config = dict(
    norm_place='pre',
    init_std_down=0.00574,
    lr_mult_o=0.757,
    grad_clip=1.0,
    decay_fraction=0.788,
)
MLP neurons of a small language model. Each row is named by its layer, matrix (gate and up: input weights) and neuron, and shows model dimensions 16-207. Each number is 128 + 32 x the weight over its row's rms, rounded and kept within 0 to 255. Numbers have three digits each. A neuron's up and down rows have the sign that makes its largest values positive.
After each neuron's rows, "fires after" lists the tokens most often just before its 100 highest values on Wikipedia text that the model never trained on. A number after a token or word is its count.

L3.gate1147:109153159027137085170097116094161123102158197117126168118106163149098084146179148129166155137088156074126120139107148132131098156089056171222115133124096084126058097131105174184171037129151199092137132143118097082108122181158147113108108123099152039174107099098095141189215135123122127115116165125123147186113165093134151152142138119050144152102112152166135185187153188137119146149124114141094136095094128179128130086167073121120136130186167133088124142107153117145163090149132112123133089125156148133141151068124138138080118111125054147117117070094103123142141121113143180113
L3.up1147:187170077150136130158103122146149169100131152101106163146069113125096090183113165090128136101116072142105180151075190117142121187115080131137120169148144109092096164164097095162144082079158127096067117143113130108161119034135154123117113152127150111133123121175138151048089098123164117103162150123026133163161087123117196150111120146128082122178103132154148126174172155142118084121132202167093160164111079106084158164103164133086190140140080106124138123137136111131106118111100147137142139105100164118146202117133102110101089123063086166145158121200144136146108071115082123102
fires after: "=" 87

L6.gate678:077165128050138212191145138120145157124173149135145188099100147198098118073116160120167161217181166091167125075136199149095130146089125149119099095078075113158126170140126172138090108158112128144104093099127112161131144103124080134098082083154141134075140148138130158153166117128147151109127187124131140142136068082168116182171164098082098172127174152108122149135115149121156109155119140093105156111093128179134123187118197131149092133113158083134118097086139132174157016124146133130126176088086088123130162131103170120084103158106123142136172158162133105146149059132128125100
L6.up678:109091175122179129164118171111158169136111111173178161117166136100114088102142090069122194136138135106138104162146208073124134135140131095151145158140093132110147153135117126084123106078146161092128158141137148138120111105161109081119129203140105134166087082108140086128071161088138095154066116145127149182131100200143169067130143155153153167072147145126133119115175148101113129112114096130160080060141142139144125113134155055153112133138146061169151111121123134199174120075176107161157099153138053133113125085139081088091144165121115121118087120108135164139162100163114146089
fires after: "-" 51, "|" 22, " |" 12

L3.gate213:074122180169096137101099176157161175151104168201096107149126103149120125161210153090141085108154188110166124117076106070084143096113101131155133189112179102109066154138110097095101126165119206117150178132113186233128123173112078174152138085167153160166100096089162143132110117104101072160168163186156100148139185059133169180108127202135162078099152213176122077114117095122077202171085133114152129095120160130116132165173111127145129053159123156110111086125102145188106156071144161084158125155091126121164116123096138121128127199121151098197134109093117101097112144109152100120
L3.up213:127145109126161106123033161148082124099147199098153132120134087083181137098182133118149144097136106137146187117126114091047120065181165170154127120113145175122159130148089111107151123181133193118114154133112155241136113132108125161144070158106107137158090085105164149134121071116159098199133141167130093122149148123143143161140170116084147113127140165125120085138115125146087137093070164161128114161148079129018141131176135146140143069102172155077067093117107141156044119135126127122132109093071152150162126136129097128104143178123136052143111134142156093102215108157165101093
fires after: "\n" 65, " the" 4

L6.gate800:066112152139070185072166156146120143028127142160157147141133127131097119090163082079100119134107113089097162117143180121103111107150131082121127139093183106193136180169135105143128083120108119157132098072117115137119105128108115146187066100116145128163118121109100142153138161110162137084138139086111087110167123099082172122138134088115183141098131149084160152111124108089094145123170062082141123108163037119118100132084144138165111113172152131100164084120109076062127164101153138132231145098070153147104143146084167166170176170091103077111122092107116069137156159115138111139
L6.up800:164202113079133153100057084161148149138112093078120197136117090132084118117123109147107104116140200122112123101141173126151174155124120147136154132095082133144101107137128137153093090123090163139134110197046123082153119133155101141135101149116135137157142114080187105066161117142141125094166121130152069166166069123107177124097171116113088138095122139095135179104068147188079109120115083104094169170106148122152162172102099155097139118111143158071144088177139113090126139159106130113143128070063093101125129164139123182152133116139140096136133069095125080128134116179173143142
fires after: " the" 25, " in" 23, " In" 5, " mid" 4

L3.gate1189:093108133100149140089127090118174154128151194167168135069082145088083132138068141133150145109072160125081146123137108157209122190177076153115145140138091159147193126092156094161069129149106133106080151119075119155122040112059087164139107083139130120133102152115133144098127085097109134164149138156120156077128152134117155134132157134145138151145113130116112106114057084149153138085087097120081150118218084117110101135150070145166140147205090166177161101125090131106152126119034132164130128108149120123204120169114140159158090124110145184154092137077104120060171120147180108161
L3.up1189:121151069142111092157141160149154141095124190119099123044152194137136115183201140155123167057095084097146109085184144166081042141162123109133170077061132113144105078138127152131123064102086167114077112141119106082071130122135169194183146124138179137057128138193122116140154088112089132122111117097161108106120199101179105115150122148167142103129122111080118128191140194113182115097140131155124089155142125172166115199172179081097136103135202105135165132235139145107150140104109105133140118132174120127094196088148165112132140135139106107143145128169135090114142106065096159131
fires after: " the" 43, "=" 8, " ver" 5, " known" 5, "ti" 5, "ed" 4

L6.gate1202:147135151138151107214119113103116135087117166131105153130176174132181160100083082155129130160120118144158106108085136125143079130040165137153145170112149099156146079043101132126163128111153162160104099164132121139112107092187139152100096150146126121059120155154139177162161166140126086172153087150155198115156151093119139152241121094111078156126070154134166122125138137119068085108135115162190120127088073103120161182104122121133131103141168137138116175170102098097121112121141150123129104163057185104155187091180109115094079137149108154136103154122153155168104206138109119058
L6.up1202:151153087175091183172205172133142135022209161131121152133070105119128159114131100154134095158118114116132114191101091147072148168134129028116190199121138166173129150074119108119051141099083096127096086144127052110088145160145150178065083136166118062161081118173087128142108162163172112089129165161113124106072121142158109134074112074100115150116154144136184132092110139162116124136088179140138147112077135111157172146088172123153163127094157095123166090137118127122110062127143127164123170136115181094137171121120086104094088107139146135106158113093139125139095086161147058106
fires after: " in" 36, " the" 15

L3.gate580:113095130183158087151121095138097158113139149174119185113140091128097195101127122109133137130097080145165152118156128177168137210145114106087070175129127132133173119126126079074091071124135190097069124113107119086141136110130130096147126157095109085071110132147166137115119091119125089130134098080092127130110180090116120107142159126155167124154101136100139110153152089160101118121118110116185174114109127105126137119150103064174154093145117127065100088175139113133165109129159063088058127090104131084109185087124132132121126088139120088124139102101135121182153210059110092120
L3.up580:101074111071124061128195176107063149213126120091118117082066062130188090094110124149092114138143121080147062087087113155138120170106119094122136116144139114138110128145110168074176102165164171096134119155148097053112084051088195148117147099119127117135091096117083096186137083097170116206123129134138144151127117150115190152171063150123221158128126128154129099141108084108127125130178170164069122125100093099164099070093115143088181144091140113141106149125145140106121182153134121101144090128151143096136163101135094151076118093072121143102087144169165187120161109110157159086
fires after: "=" 100

L6.gate912:128138167129125159114082104148099048080074131130079132118125182131116133168107102147101140149128177112114128136138152121151127154106094130146159177159168141115126129171162160179117095157179111140121130173147125123133075156103157096204145069169159131129103158098131168127155193150083122089135108112160119109138110130119081093159123092093067137104182171142160145093127157146085111087105152106086111129171113117148092116122081156098098142130109172124137154097072087128131074123144158077072084182156163194118183135100156114113109121187120142115137112180143047165153109123058137112
L6.up912:134103162130089117129050106184096101166089080133078127163162167146126083154053111168082142183188159143139113158139139179142105139149120150126126152107095092142064112140114171141198144132208156100126139090120135162143124129171209146121146154144130148136115212175111116141112104119132111104133101107147116145116122171125090167143157128177060100110123135139103099146125150141056110159092113110102169087099115132136083152060109142105142041144129119155130121088170155139184073158136183146189179148144134154185109069084111085171125132135077100154150162112098190072140094128150128152
fires after: "," 24, ")" 10, " is" 9, " was" 8

L6.gate648:158163091083087116141132144119166143098114119194095098165080087122106133138075165131130142103130155072134168135152082136162164175112124112088243165143165114178087133153192124092137113134120125128148113134132134116057086080188083129132135119154133148117078152119075138145183109096165117137101129154105124159131164128149158153111133114098112151105141173034139183076101164110143106071173143073116150229101096151130044134118128074136090127036089138176099141175137088164121118046140131167172057141117104144168138125092174132146126054128096130074092129108165161131107143146098102075
L6.up648:134193104114132204147201121141162103174117108132159108094149187102118082156090085140135128155129139122120191131081098118136173208112113092131077135127134169102156110149148081142093111147124114126154153093113100107177162153136148225078096120101149105131136149222105104148112133152096113169069133179124134112104154116119118095117160118103096165121110130118152082142183100131074142189134146160168111106145144141103144147211193158103137163085136115057109120142169141107139186130111130108116158126133113139146099107104115169113090129104123121116100187187161125147126069175180139055
fires after: " |" 30, " on" 15, "," 7, " October" 6

L3.gate1366:170184123119156135145113068175163132145134140117082072136159088104135126140139156161109168105123149124129091133059173115138161231125118172103196139133155168149057191107147150126154108066130144068138104103087068096119128151082134135133149184132098150125087153112094186147126088133098071173116160129156087101112154156142141143147148112124131164104160070155150166105104167165084133126109094140149140163071147137125164137122052163156169093158104050188163157137071146163129150119147099111073150087132113112122143093180182127127111119158153104101152091106156152112142157122089120166
L3.up1366:184178147116105096137123085100143166135110167089146120166084103070148113144141130114188182102172151148135095092131121111127140166125094093139082138148076195123056197114134069139110164092144133057127098146092058067171124209179099153153187159099074126176130125103108110199092126137145148092147164117139180184100102157112138099152136095123098157112095078135127160120108136180147117154124171107131127156136147157124188104106110128090183150176121112151162098174127065122085155149158077138112150146148126173127140076100103099107140141155137122151145097198137071149127087158132125109
fires after: "=" 100

L3.gate647:090151131153138133171154099098147150116138114097038132112134196097101085152166161153159080112169094113081153103111111145143159121081127074110122075125139154155127117147153121124121170125091156116109131088094125164110062133140117116130167118120139097090114107083180127172160169134090081100159108165140149069034131162078119151196096127133107159088182157155141181110095095069144119142129142121151190101108070127065096161104085169116156105179138134080115152140146114097116122101097116146188139120119154110155147118165130115073126109161106117148110154075181084150119131102122101160
L3.up647:103104138138119146093128189162106178097136106163068105195082176122110098168175172073102127117095119098171106063117164116140122111088072133100110080118121198190116098128116093141131156113116110091115163158087092148159104140091117127070079137168099140130147101023227066110144168123149124129069123103118169177114169142089160103180079134104133100111111110109063119169103173102160175155187180130147138111140164134081150110069145113124098160067135108038122133058145132158073133166077156118177163169075159098178120154149106159166158120116063129082097085073171142162124116142059104083
fires after: "." 72, ":" 5

L3.gate650:112171095167123124076175140192085160132135105148131150178149147151150139172104176077114092133178164106152077158083173117132080137146144130144173125142107135135146112121087076087147127131141131120093078137096090092139122087167118139113155099124207144154148105166146165098143060136159151170107167138156130112135130098059139180141120108119118143113131146171135097145153149173163123161149135128148189067137093090106172178109089120104139148125173119118218135143140146120147157111170118126111155099137055124111133125158116201153098108169074114138113166103112110050153139145100085119
L3.up650:213058135123088086154119127115108107081181123147171178098179105106131168083144126100140119135134129087172103130055163142091216102163109056073156159115144158098098128113084091096170128122124133121134026132104161130175123169162160154150132146117180131138073100116139145130113082112089181169123086089185121138147128105097150146158120134145126132143140165105124134138077095170077129067107138157117132092168154134153230170155104102171142122146135095160075149190134147116108163195143089087127134182151097162140117103110085161112117136121113093154126140131085114139098144161168083089
fires after: " the" 41, " The" 16, "The" 13

L3.gate70:113153105141099169141167146110120112143132145169137125157157115108101083141128105106194150074085071111084115104146098133151138127101082134115113127112136126088088087137138127110147146169106110084098119154056106126120133166166208130134100097164127139134130134101224179117154158089104105108113110121137100128096103148129240142139091109121109102108139094068107139088102128079108132116101117122148080132134109186071165172116146112106196151163144106191122117164067171117107130190139140125202129154122122149153138140167132092144121139112080153101076096140106078084103137149097139140
L3.up70:190088139172118147147147193111141095079169158141092158164141114119136051062137125105121139127169091118121096203157106123082172096159148158099116144156134148169151141153142119133175145180086149136175109147104146121211145138144109110105121151180083050118199136121124177095180188171089123116194147110125140094078153092175150177165092129132054140123162125079083160150116158095122133126176109110175166126137134071108104179108159109119100146098095093138149134134080176157096112135089144151105121168125137114140132116200138132112079154145060116089083114158106077148123106175126094160
fires after: "." 81, "\n\n" 13, "\"" 4

L3.gate331:099061170147146155122122107140125124170180088126140184149115167090100128183123112132167124162144127129131108140102152041127068175162097139156166209129122142096145128115171126079106151119106120086120135129047172120149128185132135139121158071138144223124146100137104174142163150148091149065091175173074140087030085112133208126124187122159137157134191126162127086149134125155157108154104149110111103130099153146111158134159088114177105152074159171096130110178146093144082120172090126162115049110116114113130110104163152094098137116155145102112141108173123137162120096088113168094
L3.up331:105128135098136121253112148169119126145146104160126102100130121091079078101086100098149056135147124134131119113158136041105131170154062123127115143177083096137157161147114115183167105138094116137172155129067148117183171116144136162091109129167171163124160157176128177140174111112059135142145112132065146134096071084156126122084144150155129142167127080106084061136121080140105131160155100110140114122139136105081154180116107176106132156138208109116148078110152120193103137173102141163127125180090092129120093100184114119138113122163155136181124122096107096125162115131125173099
fires after: ")" 27, " |" 18, "|" 13, "," 9

L3.gate862:131182060136133109145132116125161166144101104148130095054080202069109158116107167102143109140122135156153133095101123126137078136187117132173065137109096049112132164064073087108143118130168079082102123165109133095095073100169107109098083153167118171078153149110092096181148076118108173158107119142147149156144108068138159117128119107105141097153111156122127078130166104138109157165118100131158125106111050110135143125111092131105089106166096108083138179114138151058155144088142232133112135167160124151088162094099162125091149079164160098126108168140127182168137197130184089120
L3.up862:147180157120205159134124130113089110142125151106126171164126086118116130158110074042122120180135112028146141093108211149114082120137136109182077161099167113181184099125122107129141123075125098122124139216156103038098195131140095102085155189106073129114151154173180141115161115142042104173164183158108125115137135123129113139120133169110129169183137119132102116143068101143103139117169149114093095108132099147101180157152109085163169130114067067119121083132129158133176126168110106080116147120177134138091131174127118093126098145112159079091171115132164138114143137126155149103
fires after: " the" 66, " The" 16, "The" 9